Weights of a small transformer language model.
Size: 12 layers, 3 heads of 64, MLP 512 SwiGLU, 10.6M parameters.
Architecture: RMSNorm before each block, rotary positions.
Training: a variant of Adam for these matrices, 270M tokens, 8237 steps.
MLP neurons of a small language model. Each row is named by its layer, matrix (gate and up: input weights; down: output weights) and neuron, and shows model dimensions 64-191. Each number is 128 + 24 x the weight over its row's rms, rounded and kept within 0 to 255. Numbers have three digits each. A neuron's up and down rows have the sign that makes its largest values positive.
After each neuron's rows, "fires on" lists the tokens most often at its 100 highest values on Wikipedia text that the model never trained on.

L8.gate67:144170146140113128106125154127177126147124090194151102139136101175139150140138120157103153142147130137185125096133128157088110088126114116127104115134127143097138114115088123092178164138102120150101170148121117139125115117153150112117106119123119127155097123111142080147165131128145126178082146139140131138094134134144132164131123103120156086132087160138143076184103116114124131136123
L8.up67:133129100151128123130114144153140106067149153152137124123119125102089093139148111152133160121065137155090135122129110113088146113115131093140127094137168146098141136107099139132147124093136156137160139186145126122117161096140128094131129112156164107141129086116133116130167158133123112101089142160105125156131134087122118121122135212102149153117116096098115139142126098121110135185134
L8.down67:139122063144145146129229106090156112113136164174129154108149148118125145121153127152123139093082129168120156113142106134095123133135141092150146131169138124106108169098076138159108158131125108136137137139141131134162144114151153068159135124125160130141157123087185118094154094096103091194124122129107130123143110112143095114109138145113095159106156091142139117126139129123119162136124
fires on: ";", " |", " comp", "C"

L8.gate65:150094158102123132120131154125166139138141147132147126146120085147145114141109113133116122103106158126119100126146124154107102114130151111137117201128109101083135126137101120124121131128082095130131159122081156124096114151133124131129089150132093108097105090151143163123129103094146123138074089133167146112141124101082125098135105128123139111114132135130119127147161136118182146114149
L8.up65:145082100138168179152132149134104145130160112133124184113133127140139139125126137164129146126116109103101141136091151182137148110092118115160144109097108130146120123108170105064134180167155116159139094169090101136120115126123091149123159139148136148116135122153107160167079117129088136096105085177160137111108130112121082173125148115124151109100122117135097124136143105136148118092090
L8.down65:116129127115131121090129134127101112100090122140080142118093124121083156110170089133145133098083139112122117117163177116140151102101113162093124138125128119150140117131137188109080093116074144145146158080122136127080149106112104131106109172140147174161161119092137103165124130112143129112174101116117144125144161169112111144127102174137135138094151119119144129118146152110108050093125
fires on: "-", " of", "d", "’"

L8.gate52:147137151090137110114119126128096102174103118154132118131131177121160110122110146088130152174152109157164134138138151158172137121114176176122158103112153116136106163144145089107140166135117101154130107145176152146113111143163145150115088099117134128088099139117138159199159094156125125136086107117162118136127148132088180142125131141094115111118118165069098112142094121110133160125103
L8.up52:107126087134160097148143089133099084121133129116139132128127164115156115104116088128172146145144132140156132153118102135122156115135110135094104098127171119142091122139135086123134135186158106155111109142122136166147153102110131110090154086118116129113092157168104116125163091107107124147138114093157123140103101162089117147064142114098118093141088127110118158137136121173167135131117
L8.down52:149137088146145120086163135090122133105093154118115154118158119128137124123123077133163111140146122106118124117123124094102116157110102078086092160144133110134137129126119169129138123165118139122105128069106135093121116107164115148180103108123139142140126108154124131085126140114148108181103121141146161082110124090162132135124086133168141126150165089135142122150156136164156162140159
fires on: " and", " or", " one", " 1"

L5.gate487:104133166083102148126111116151115123143181094121152112120109102162165100144131129141149118120153113110119132114149109122130157142134202165138134164102122119160175164135148142114125135156118176128131179139141139107136116119139141143159108133150161150150123102140124152116162146142159122095122107162144107099136117146126146109129083134073099129132104142089161130136166166130125092071120
L5.up487:068122135133173110136122123115144155152119072113137107143097122120134145124166157129132111151184140113139112163098102148164123154137147157150118126117095103111128137121154165132130084129142143168164084160116139126148083139145117120127152147083082141175111111112104114120119113146127121137118088194132186168131146134145141139118110087119110154176110100145146148120131147113144098134151
L5.down487:135145136159132123162025115107154166136131128185168094130125114091169113141155128127181103129164165109112137170129131132168148147112153163137114168139112113167151159126155117126127127193134195132137146131116134126143170152128141109127118110126117162126119152175119147143116139096138090113131127149127153097171105125141118121133125119128104136150132123143144164122128112071153076123120
fires on: " M", " R", " m", " P", "M", " B"

L6.gate238:122125143133154127124077110127120099168147105186136143105167138126130110118109129137099125155132119116137161096140201133187123141132112151079146152143145139156159139152121138103130103113127104147152133113152135082153132134159126145106134125138110138131195112096104142152109092156099150156110092116146097179156129116125199134159134077098142129103130149116159125103145149121134121119137
L6.up238:104159088150134134117124110151187148125111170164104139130103152116139093119147123130135128118125162125145166104150156140133142144171117141149165141131149158165132111153150141142167127131107097153151146150086109134134142164122159139165123116141100145160142151133082136150100097085197179161140121155132133125092141144105119129080125144137137169095168124130163150127147136107158122124123
L6.down238:092138112131125099117126085113160126122134124055122142119106124119124099150147112127109152117124126141121143099118129131165150142154135161110132144118163119105166135127144143116172100107133161108106134157158148162175142125118173120153112103131121141137120147128085138147111100134143111080085126092155147145136155174141106141099112116139109189084097158102123164131153125127147129189169
fires on: "t", " /", "it", "et", " ("

L5.gate448:104135125127094148132129165099139112153141127122113100175133117089139107099145132112132133126168112104166126127148143082114112103078102131071131145126108143151090101127108132098120096098137147159125129154121125102118118140134102135117128120073124139114143079142140164118138102165132120165100089096173101126134111114144134163149166140161128185136129158153100113152112134175141144107155
L5.up448:139079087112116095130142107127113124123114112102111146133094136157078150115127143102147114119148158139138133136118102161129122125088155142132115078141148149104097141167105124127136125109141140130139122116087101126126098087080108165124119112120130130152101137135145086134112122119142119141113062131157157134157190120046103132099158153181070100147128133139136139144136153167130111120125
L5.down448:141114132162095156104143156155084128159105110188135123146129118152107129154102124108180120136109143102126141135142162135108119145128121090137095121107102097115147149124145084166111106105134121112102118106071131117100171114156084141127109107092107158120101109100147123148132134157148140191137143087142118145127120114106091125119117136162113104127099136147119154131116116137105113087100
fires on: " and", " or", ",", ";"

L8.gate392:114111149106081175127107112162129150114137136142112140148104148120127136183172146119111146145148129083144129097126117096124093166116110118120171176149108150092132115128136113157155136141105089131185104127128105124158133111142156156152117155115122100132095140094121166191097127176099158160149102130128134110112129093106128097127116113153129180128126121129142137089124148118123145098100
L8.up392:162177142142140081118102130125115128100175130159106162159109092121117135128154097150118152151170142121123168153107147117127095116173151155136113105154104125111117136146132116114139111100114083154094136146130108137119134163131132140159135087143103153105124140125100102153139157112153139161154093159053114088137097121122163130144138148126132128127158145105154149114149134137115115097122
L8.down392:122102113108163144146072153123126120140185153096159143084147148139111195128123160151152100141127128091161131097101122133126133141131102179133123115130148157150173123121147139109143163123131115136166145137100119175137145152117118160119125089140136146138153096153134145118081158111135101069113140147170155166116100097168109166107076141105141159118099121160094109122142103165121138146115
fires on: " |", " (", "\n", "|", ":", " /"

L6.gate95:090147117131137133171101172097125137158158095158107123136142138143104132074135146132128162135151123146094131108147160126162124116092153155074111123103117116118107125099121127147128138108092093151138099143111151112094104138127138167127142137121114129167174120093100119164148105102139127116106117140154122160124170102083143139104062109152154069134132134087103130145157127137141102101123
L6.up95:115152145111128136142138102138167177154106147119130173124083139158197125179087113117106145127131135132096096137110119147107120142118150141058141166119142118109128063106127114126096134163118086126178097152110140103138118137154141114150141122148122101102135157172105100142086131130123109123148093138105167118141098123072151112141122161115160143107104156148094131150092127123130161113161
L6.down95:153126162122143149156142107116149136111115149154129189134153121159166119185130115081120138096120170121099145151118146165109159127099139141102159166100094113103118094132107076122105146116146128128119112122129149151148115113142104120106123117116133100096121150167109096130116118155124104112166110151109136127121055147167107090177111137114142149119108153131138127135092131096118148117111
fires on: "th", " \"", " first", " years", " time", " second"

L4.gate184:117124139137123131156126175095124124126145130119123146154137169114126153129139185132133175139108127106144123143097165144128132102076121098096110113105124125141128122135120119084144155140099153198109155156125084142081176114126132138163087110108139103114154142148131126178137136168120142133096136086114128109132106108076136124136156156098154078117113162076159155113124155106137148110115
L4.up184:122098143150138166152140125124170135130179136101116153192111129156129158107093133098183150149134130121123122158122160102108078153119070141094123124164140121169155104122141104113129113141047110159121075131118128116125121123121152150093094125115112113128155131130134121163120109139108113184091152151151168118130106148107105093133143130130116133124124161112113093112114113092135175116142
L4.down184:126103161150130138123255111154135119084125122088118109143132106152102149109114136147169113141105135147108132140128149114134112138145103097083124110135139123142134136110130120143106132167089079133134107110138106133151118113162149135137114132118133110147121154120127117142177120105118126215120139131148138127124119120123132113114124123089136118165117100160102109120121100124134108128107
fires on: "th", "st", " second", " first", " total", " fourth"

L8.gate249:156132160112161136106101112122114111107136116158127127120108123137095105156101129120120118094124079133120134147146123144098127062123133119143117156096095130148153088164084167106144112138089091112111156145123076140156079171140151114125156115095153161158164120130118113126161129109125123150155121110162137130126134166156189092136119130111133073136133142088151138125134135146155152120139
L8.up249:103115100127117127139138165135144115120145121110147150114135148095130102157117119112154145143114139157138126110120149130121124157109124156141094101140146128146174100142118148103148146137140139129096121141122106086140085125152168103157119117184111141174154158124121112083141091117148130126103119110107092095132129057147084092106213106108150156106141123099136137131120096090131125148132
L8.down249:075116117108125129156132119125113159153116117197124096138111135151140177129125102145177146090089098107090103081082175164121138114137120132152119145166145134110149159130147142117121144116113087128115159094138137144123145113110111135115101171133129110118117158124102107139103111148111089216123137143147118097122106130100157146164136157138121134075141077112125102144148137122147109134084
fires on: " by", "-", "|", " |", " of"

L6.gate345:105134115113140114124099103119154163120123154129128143133117129124166127068134143094109155150135161106139079121110177112151166135119111117141109118123128111098152130145168154132101136125133144114146101138114126053122140147178097135165099129117120138119118101136153092162133081152109150155157090111143136140179128165138057110121116087111161152113176163089093128136118119118124077130065
L6.up345:114153166142139127115126135123138161153079123152174098147084137106123151113122134143154167130154172125100104131098140154130148102114100125144113106106137123136153099133168139100144121112129149132137102083142136149117170121190156066111143111146108127121110184110147075131139124144112142125136164079111159097143134120176139153131136148151110106084137139116132139111121109175139163124115
L6.down345:142152130091124126119128087129069091109140101138152133128155114135131143172120084156141112108142064135098159122150108127138113137145165100105114135129138119111138143105141077134118136067131101129081125116124139159124098081102121166123112132117118126096105168144121175117127107125116125142122133156136159135050111115132164146168145137128118092127122104157133149140119128104145139161133
fires on: "-", "–", " well", " −", " +"

L8.gate372:105158104133102153116105131159150154121123105154134103093112159133091155105101145152156182129129144126141105124116128094158137108107103145161097154096146170086121137122133126093120137113113142118175129083106128177153150126129081146129122174174159115114106130137095128115140093135096119101142118181143130143088113125138137116140122145131109110102083135169108093167101131125158118133141
L8.up372:117144171142167097115141137105150115079133079142118135121079130143098129124125150106112118141160174136111117127151131144128133174132076174128114114166154137079143170129133167131165129127136108088154178109088134122128126123139137115136159109133149152121106125110128070111138116128141100138129103132134077107126172133144129165116151137121122116124101150129118115149143105097119112110127
L8.down372:102121132105157132142057119141110110069137123136125128095126135119098155131141124135145127117114191119106132141133166130147117128142135159115082087108115141112161108144161084121101151170090162097097158124156107114147121113116143112134145113168152105101122158143110152079168099168096084053125163149080129152106144155138164125127112078146140135128116126141087144111126135141147128134164
fires on: " ", " L", " R"

L7.gate248:105182114124142127108124181152130126121144158151144093137163110141119153078111086119108115141182116073147098109092141174153131138138094124135141113148134162132075114158120156133094125140104133148095159111108121104140114168173145144146143147111123137157111122161108178182140104137148093166124121112099145099153099140126146160105161131151146156165115133130106151149140127123126136120143
L7.up248:162108145136170101112140140135120149146091109130114142115161123139095156086109106171135099153129091117162086151151165143130165125134092106121130149108153149130120153125203157082087109151146127155107113110188108137117152135135130133108168115120158119144144100134153123141144136118119100136120123150137061109114111141130112130126136077098149070109098166129153143180109122124126137123101
L7.down248:146118115128171133169039109125129116147138138114132129127113091123151147164113147113105087150157142131124114119164118096101103137121134114125126163152136133157123101139134106112148095165140215170148094091099150143148113141126137155098140133107133120154158101107117095154116118113146132076163155126141102105080093097135108131143121124120119138147119177102129193133136166132159060119104
fires on: " F", " C", " f", "C"

L4.gate28:122125110118138119087123139165114150122133144129158125097133174173111134176100163106112116188105121147159132123137126152150106159129152127128150130103123139125067112098125117129151177115112099158138126177114126162155095110117136145153121120143163118115135111148106071191105070140131124134133111117150107131109147165135172139086129147122094128132106129141102151123141130164123148140157
L4.up28:141157107122157111144101133145133134161142122176100120163117155114118121150123126143121141127139090101108107128122149113091149136124131098165095154137145103113137084209086104114124093124094075121129105155141148129162152116139153095125150081124126091144105146111118156164151136120131128113128143160116111116090123150094140125106139118119136122152120164102166126195143147097073108136098
L4.down28:129106105136087098146188120118118145137114131103144101091139146152113151162091153125129131155112138126088130161176139118115099081126126173117181125166129141137118110149146087121099153150138055122151139164131128139132139133107169101131110119126123114160166104135153111154076093120138140151110092154093159120114146190134116110120132117111075150121103094097102141135154121140136126149149
fires on: " |", "\n", "–", ";"

L7.gate173:128144148162123131096121118150127146127084108132107118134146119123118114157145150071111123162159113113118118169144116146092089117132114157112111109113113086104127133127164147125133109138124090129144126175124111149128136139124157165183085101112120129141091124150094146162107123114141119147093104150157099133125138139121154110101118160116092106108121185120103134142083101139136120079137
L7.up173:073152164130142097130114108114158181142106143166131138163093108121132127144139102129144111153140136094119139149103110107113165139126118114088078138169103094125142084126148122140154134143150098142145141156110152104142136121163168097144117116127071133158117147130103137156135093108145131133103109151102109069133126173146129133146129123146114129138147152122118146100103129120124097081142
L7.down173:131118152130132097123177144103147103174153101106129155095156137126140141094127152179146141145134127127116124105076147163088128091152097137122066155133133128134122170126088108137139160137099147156121087136128119152145148133131096078114145130120117145161115146103118130122154131146152125116130129143098122150120120150096121132090138072123132109110132082139136138116159107144120139159159
fires on: " |", " for", " 1", " Team"

L8.gate506:075126103140144118120113171098149144137100121179148109096147112152127145100134155124110096143084092106169128118105124122183131146135101090093128133136131154121104179152154160130140144095136114163129154141150115128122125120090115158146143160155138112137119104119088139106150136100187128130097128110112133134152125166141166162094101113122160102124123163142133106171139125149115125096175
L8.up506:195139128150169175115140123137150120137138090165123140147177121150120133169081076119108117156138090160141101185164106150124153125092098162134100096111116110125150142180106107130103093162109129137137132152119132141164104146138153106110121092115179150133157164125146124142100123106124110127079153112153111133156102113164132120098120124077127129151106110137157123156136110097197116113115
L8.down506:150148131161138164089127128133117126158137134142118161149130095144126155117135083147100100103110132105135067129153146099141102169174128118173119142129082125116101141141131103137141117142123108120121147173112161136148086167119138109125142153114105137151116076130103170141160128129149161094098171159123156123141105133148155162130140161117174129217111139118132153100121124142114134151158
fires on: " by", " was", " |", " is", " 4"

L5.gate252:062185118120143112147118110140112167113146135168116112102112114155143156099115150076138110129120140125152135063165130114187145121154146153124153133137129126139131116138077125126121156103098131151112101138116156144149104174114110146127122135111173144158163140117100123159073132119155098141106165130120070147150091139126129129120081145135148131115121148119122105145154135120095098048116
L5.up252:096134142173170100105122119107103102116087132125138169098153134151116149162098153134112169125147102109114110096129138137147132142121133114155107137094148092121110107096118144095166119105140128091142086124103164144156170113134136133084191146141119129121148157125110122102121130097129135118179143095131125149133154118150172152132107151180136110107146130115107082150121129149127146128110
L5.down252:128162135114195146103043127137111126095101143096127125108169124137097123129133137137137166114114133124133186159124139108126150108154121120140106116140123087157138124155162135133140112119142101161140113092129112121121125124152092133149133138084133130140131150160112127147105118087090130044121105125116180143092145131116170130075166164129123135138150126087103149129153128124129169161135
fires on: "-", "–"

L4.gate291:167126106131100116140129111151147145149120149130127106151140144164118132135112154153137146097138104161155111084104138205174141110061070124131128114158124166105139141114115111068117094147116104115090179136155156113120151158122140137164135138149132127124089117156106158120124128102101127164111112137147108110108094147128112132112131114077125124134126094109133160143137128124135141087109
L4.up291:128135086130124155088114105158101106172129141149121131154102151139088138145127117126140129121090102132117129109142129152173128121149155172137141112152133153146144143137138105088114118114120147099081114140186124121124108159150152131165155169152174122153149107129108108184136089115103136141141148110163106155125106107137120171183127094095136143130146159123125146093128076131084120102105
L4.down291:192155142121076087173137155118124122102118143154140158114133123151144141139126125149123121092143089117175106126119158104098152118146095057156116128118110113119112120126126114166128146158141195142098111122108110146119169106106140122099109138108130109103114141114106163128106113183110138129137159105090121119144094100107090137116167144151126119116109136123079157144143143116168140147118
fires on: "\n", "C", "oc", "c", " C"

L7.gate346:125119150121119120135075103119156136100153102142134113147164129127097138065130150093109150137133143126133123150118161098133131158110077110087150147113112136123136132140151127120115169097096165126159165146132130137112153126102121132159118114148129125117134129162126098130174100124139118124104094116151154128151104148122096116112141088163173101076093104107100083118147107121106157122120
L7.up346:101162115107152133167137166115133151128162107115121107142125129115127135113125134152166107083134177138095114138137118106144173129131095129128091116099158079117159144130151069124162108129156106167154119146150172137136139111105112172123153137129133141112124111125080132079152144117140081101110111138167109101097144093124104081121131152126120082077140091131165124151144169057134097114115
L7.down346:173126145131143104142158121175123127101131119084108130159117124091101143141158112150107062139142133090109146109122161154117127147115101153110131132127095105152132100139137135114090105152098060106152145159157126111145153106109079113168156128153145086142104162128137151127145138135145133160145152099129129117098147140128080145113130125128147128135089131128156132095152118139133110113138
fires on: "-", "2", "/", "st"

L7.gate30:132171128084108125114097109136141146117138099158118118102134091147190181147118147113119123142110092114106118133131154195139148121140154124158124138148110124088172109116106109124134147082123159145160141140134116169142122133124112112140091110122141110110146143087155148123164150126154121130096138129104108133178128123129134131148118164136071137157126124109111138108141118107156119111136
L7.up30:116092130124167132123123119150152164083127122103116109126157115157119142078077154169134124167159131130149155144100165173101158172149101107154145119103125130122102128088105109123132134128115132138146134130110131123146148084143136136124161122110129117109126090136137174123120125126132113134069084112133102124131096192131115114152071177151109134168146095105114136132154128115142101145137
L7.down30:130166106096135130143071100134132136108067115159070108113152165143117147165166113130141158119122163143127140168164148162162125108139134128154125166126156119153150115115123131125176130114117166139165130125142144140119088123143142148137144119157156142117122121081129112163109164102147093093136160124136121109137088170139111088135137140175155134130147122134127159134136155083117104138114
fires on: "H", "G", "W", " Y", "h", " m"

L5.gate491:145076152103125057101120093107159094141143130147139134126091117075122116101135104131149143099164150125116100152094123117169131178144098111123132127106136090126083119097142160117074087130101119157121166109166103140165104117135140179143116164116117138161159074078136110102123110118136119136126093133143162108165116125160102147159115137118148118142116157125114114112118134114132102146136
L5.up491:121108144123119123116156085124128148109124150116135179141100103124122116091131144106145125127121132135167120128114133124150105107113087156150144097120119085112168158084077094140135165126143134147168136101125111156136137118114147092123125191125140130165090178102139156180126110138104097115158106085145084120086137082125123114100190177134098107131103169146124100134145142116168134177146
L5.down491:095109098124129121130088148145151125117127112147119113133147077190111163160108112114101121140088085119131122087087161182102148141127147151143111131097088148108156142138129116129177147161146150065093134153083142118116143112141102113123132165141101122104120102155065151120140137157122156115150150173065064136126106094108111155129176131141123109159102116146120126101123128142135138122138
fires on: " "

L4.gate30:128148106130131085131162139111155130109121143155113158108122105179139132131132112080121113124126131145093127127151114149141108120136159124121116154128113092153108147143136131128126125110125126097119134170118136112148108149087109180134127109126134153113154071144125138115159139139118150122126120115126151141096089152095120131175126137103129100201139138207093100157151182141092123105198
L4.up30:153131119119121111182109122114123136126200139142122113099121115072134109143095125083111104106115115143132107144127159094097121142180085145158123152144108127149141097187138147108099142174131121149171124152158107132117128106119121166131093090122112125150167146153127121145102125160148152110135128170155119171157120122127112117138156111171140145113128138132122091155129101095103092076098
L4.down30:150170115135173167089128094122104102127135136148103104120151124136174130150149135126169119098090160116099103145166115154119107146122108129123156129091100156098160134105114107143126169139112160105131100177079158114163080175127143103141120127136102128117165139128123108113125091097156166151160136140144120178133129146121156140146092148120181125149078131117132149114148118132114114137163
fires on: " (", ",", " |", " and", "\n", " is"

L8.gate362:116136120113122122158119137092134133130143125124120115180122100142108150086110136127142154148162144121121147123128143134100127156133153156100160115132105132169129118107112137107151088163120098098114129164102101129171112116140122153142113144097103132106123134108090078173120132149120134166091127133160145146156114161145097158098129105089138105097153174125115088086130117130136157098107
L8.up362:090090169107161146130119105149138131156128123115106108131095114136100165132117129133178149087130149120123093091185114156157124120082121143079123154135156161097152136121133141109180129129156150121133128157118124098090148158121119120138096155153108092115120113133123160136078113088134161127115161133144133122158114163131115107137107160125155162146105131094096135121127170142109113139171
L8.down362:146108161118134148102171124112132108165128132130158165156090097116137174132086129095139123144125150125122121127139093138155195161158092144097115109110150100143111161119133162134155099138114075142164124100091082077149133181144134132146117091120126111057118137149085121155137119135172123121130137111141167137119146123125076159126142101096136150102168166134131147114085105142136083100097
fires on: "'s", "th", " the", "st", " first"

L5.gate271:095177145136168115128141126140127154108172109139130074149152102151136156128127098084109135114176121110139108106169116143132083113115129101160128141125089114098132088091135109145140138120106143178171155148100110111152130138164150183152112163117128134137134083147144117153144091160160126165126137137163127103119113185115154111115111132121114131101117138104122084129074162132113148116113
L5.up271:107176145145140125112150119119151120119154175117137099188171126137149169159169060113128092129126196135090124120093117131105108114142160108104153168135111129137129090121092101105135112124111129116133137122128118101147148152147162157163113126156086129137152091174105142152127100113156102141126138158145141104118117126129124138169145124090116131099137109141134149107098123149119143100148
L5.down271:145139102141172152133184144132136126124123154150127137155112106149156120145113108136133154104096181161091144122070106116115151124149100108143111134105136130141091195113086104144142100129092089098108128173128104119125110105135149121145149113162094135133141129093116141129145164147140068125110137130136151185138125120158092109169144136097132152141139119121129160131116150118105161115179
fires on: " with", "0", "1", " |", " for"

L7.gate88:113183117123137138132121139113137167151115109149103137115123147146158124119099125145140121119154116109108091129120162154113136142119130131115133141117149118086141104145141125101156127104100142127121171178136102119148129142127147133109127128136122125127083114121126107122157116127172152168107073129173148100131129146128094060135130081108144148118151137142118087136148162104127160073163
L7.up88:099127148107117163088130121047118113136128126128144142111101107140144140133138117176158128135129152154133134133117127094145171108123123128124154140108181103081133153141124112110153145144120146116156159154141135187118124112101135107134167104140113121087114088148109125121135082157134102081152078140147110101142125100165131099117107173114137143097093119148186134129129111147106104161076
L7.down88:129112090134140113114148134125145120130134177108143193136093135120145174152144120183133122143161134120143086155127120156129154105117100139097106128129097121123147128098117177122147106130104114111145152126131145115124115087102125160134162125155144138088106142092157119141152139101137104237145143145114144099107109153144104085125125112059131164148143062171125174105136091127147095157166
fires on: " and", "-", "t", " or", " \""

L6.gate13:108116114139123093165088168098120162139153124171095163128168110094146111123131170080127170119117129123122164129103197120155106148128122135133118149136143165165125116132130156131093123134157101150104129090129141098138146132139099163163121103098126141145144126118104103140109167110095103167095095105138129146149078117157135092121089088133143139096100141108128118119141168102108106086118
L6.up13:066120109136141156154133151124131145132118153094081129118136149162084119107124141129107131124125127139071121118094143124129143093138129081126140126105140156098132124090157114088130114117112142156130095133139156109131130119114111092101145111090139124107122123131128126165160088135156110080116095111185131127127151142157124126125130096113096095100149085073132148120117115139152141140105
L6.down13:149143130162139097137127161130146111166122180166120095150195156158094134129143146127120134167095086097128114093111126151192145113137172116116100141153133176089144134102159087130125103112120141144126123175117115122118101134121087144101141097147130123130119159142127139145177109114085121190116124163124130152090160140117154105125182121115135098136123104160115122161130126144148099166140
fires on: "-", "/", " t", " part", "f", "t"

L5.gate178:121113151125129122142135075175181127128152114143085101091122127136134149115134115118120162139132127110119183127153120098084136157130137094105118103118127113127112132146142077110150157134109163186146120092111135148108143118100107111095100125124139136114144128072193118077168094120154135116070192115135147156151084118147112124102139132140135119098153136129090134113156161115153108164117
L5.up178:154097125175106143123136103157129150121141106117118127112109112126156135094109144118117132113148123160177098147132156153119138133177088105136117109105153112121151075149084109154138076129144150155155137136135138169163131108138125132124128118133153107102153056108106159109133112156110143117139128128191151134119121162122158110151105201128173119137136152133123137135159127111151110133152
L5.down178:136110075137135135140132144134142126139120151186134089102122138132152154133130119128076155140129123136133173104114168160085174169169181118133087110115127125163125079140118122120174145163151116186124097121120156112124168113163095111135086141108108169146146137144130115161115129159125149174150150157168130083131082097098139121134112113107122112094133104156104136106145133101141140126100
fires on: "h", " h", " is", "sh", "Sh", "H"

L7.gate141:154187150125140133119114124114131124133100152189118117163150118135103118121164137143121170105096133123110143083140128146125098146137154090093110115110097171116172127138125153117121122120140097156127088119100128076122100122124140141170115079123147142140121129076165134171101141122142131155114102131144160131132117104149149104152087107148130115134098126111137095124166148140128068100124
L7.up141:145116134148129113089154115127137191145134139117102144100153136133117121133102102113088124132109130100116140095141122142130093161150125101121163144149109098137109118131131100111126133127124076154153108151060124109087131153149120155132155155105111137123151109133119139138138136114144186142110093145171141154087148101132097128125112092101166117099097124150057105154113130103105178118114
L7.down141:144128130108132124119082116089148152114141149111097157137115156110108080149096130133137140115138167135102147102141145099132161122138094111120147122116128128182160128153122179136138083135097157126121181151140126094151116138124150112161098126145134149150161152164095128147146113135133110057136078125110114149144173176148102123122135133168109135137067110157138105138123130140138108152170
fires on: ",", "-", " into", " of", " on"

L6.gate455:132139121118112131135109130127180137161124134139102123127103126116116167103119122110113141171168137168129209168117134118118151117140141129119132107166180117103118121155122144163138145117149136131133161121123126119117097132124121128137127132127139182086140114121202095153178090155124133136120137097154108110125124172132154115139127111090117106151126154105147152147158201165125128140164
L6.up455:077135071170148103142130154113138135119135133110125129129120129084124114158117186121123110130179138141124108138155123134082169130109089130110109125167146100127137074118110116121134121111132152096120147102134118149131145115093189133163103110154111142098147120121110149152120153185113143147127109137100089138125111169128144164164108108135157147123068132127095131123094157166142113095151
L6.down455:109171087107131159137128148145118168150162135092144120128152142132148134105121148104131126088151097101134148157155120074095132140136109148129118098118127135131099131122148149162124159163131155077117142109109064131130131167096119115126135117127151129128100151131112121113176126177108145079118129112106103136079115120123111155137147119129101074166094084129059095160111139115154100118191
fires on: "l", "il", "ol", " Al", "al"

L5.gate5:110121110117129139107134131069098138142122138116110090127088116136114145118112150135124142120129125120136156106139127138106171076136114112078177170108137135123138149128104147079137088130113155108138147149139107153149152095112111153129116099108144082150148108107123084148159116181157134125146113116120174127142129134095107167113142168170102162160157153135111125146159116106160157096116
L5.up5:118131115120183100124106143145127164094142125133130169134089121133163153115170163123121173178106126155139103115171141069167131108100130096103137129132129092081140128133138103150110128137151129149149152124112139128091153130139200112157149111108120071099091150142133143132186126175124112134152134123129140065149126140164133169150147162136145105109114136106145087151113093129083133108157
L5.down5:107092095145158133100146115117122119125126154128130106111084086169165133091107128154150122172131135105095096147132114093137148180126113138105144086086115134129134143080129142130111115144145124160105121152134080153156113124116190168111118106140133105174137125123121132110197149161146144154138124106128136135135110115130073154156135171152166164149132143143138108103083142129143160105146
fires on: "th", " first", " top", " First", "rd", "First"

L7.gate215:139107120125129147169130129142127145122151118093138128121147125111094158111136106131115119145065112142144133125133133180096115114104139104127068142134064132099138107132088121117195144126136130119138143144162059109110145141095125114117177144111130151141132183077155125094121120151163077106170133126160160095182098158110102133145097127094152140125139120125135163136149153128146087123147
L7.up215:116135146132073114144106152160073139163120126131106107080136142078115139132179169147121139136152105159175109105116135105127101098114147141111120138110100138135143129134156108091157122122187121164195137106131172123133149140122143102128105131139152150138129137075149167135105112199131106145152149129131108093113152110118158096098076107135150104125116105115114134142109127168143128140121
L7.down215:172115086116147174130063111153162134131167132188129112146149100092116117094131129136109157140103125154135110127146143169111139119135089110105073089137109128113114150141085143108141161171122157114136155139134060162112145131128139125135149104144121136146159143132153096081112131141168133076144113096134152094133148112119124167129123165134136156091090140139120179127127150097108149129156
fires on: " H", "h", "i", "her", "pro", "ul"

L8.gate471:112152130119123149168110162135121101137160138140119162124102096118116157119110107118135130152130144139163132140155138127112133150117105138100114166152122170149067164122123146141118113133167125128164167127083112105112101157138106177151166199154148137162088119097115106128160124118111138130108134151100127098109141173123135118105110135095117086133131083090126103129084150113078098165143
L8.up471:140112165143155138092129148126120104112145123125137116134137124144141151109110152111157103133170092127158131135158129147114152077182149153122143164160114109111155129129157144135158128100119159131117120140134091138168097117126157150112123144122118109122104113110112110169163097079150120144147138179131140106140117117137160065145117189140129136193099089126089165131125111124120105086120
L8.down471:135142098113162094160122151146166125160124156130135142142117172130081100116142131095167096180144147110154120135123171137109170125147098122128098103155123113101081132090106146143149112120132155154135134125155129086125192174165141170133144115102150169151115127121108115121150147128138081160087140131103142150162109144131107108116127120110115109096139107147132134112173129144119054141147
fires on: " B", " H", ".", " C", " D", " R"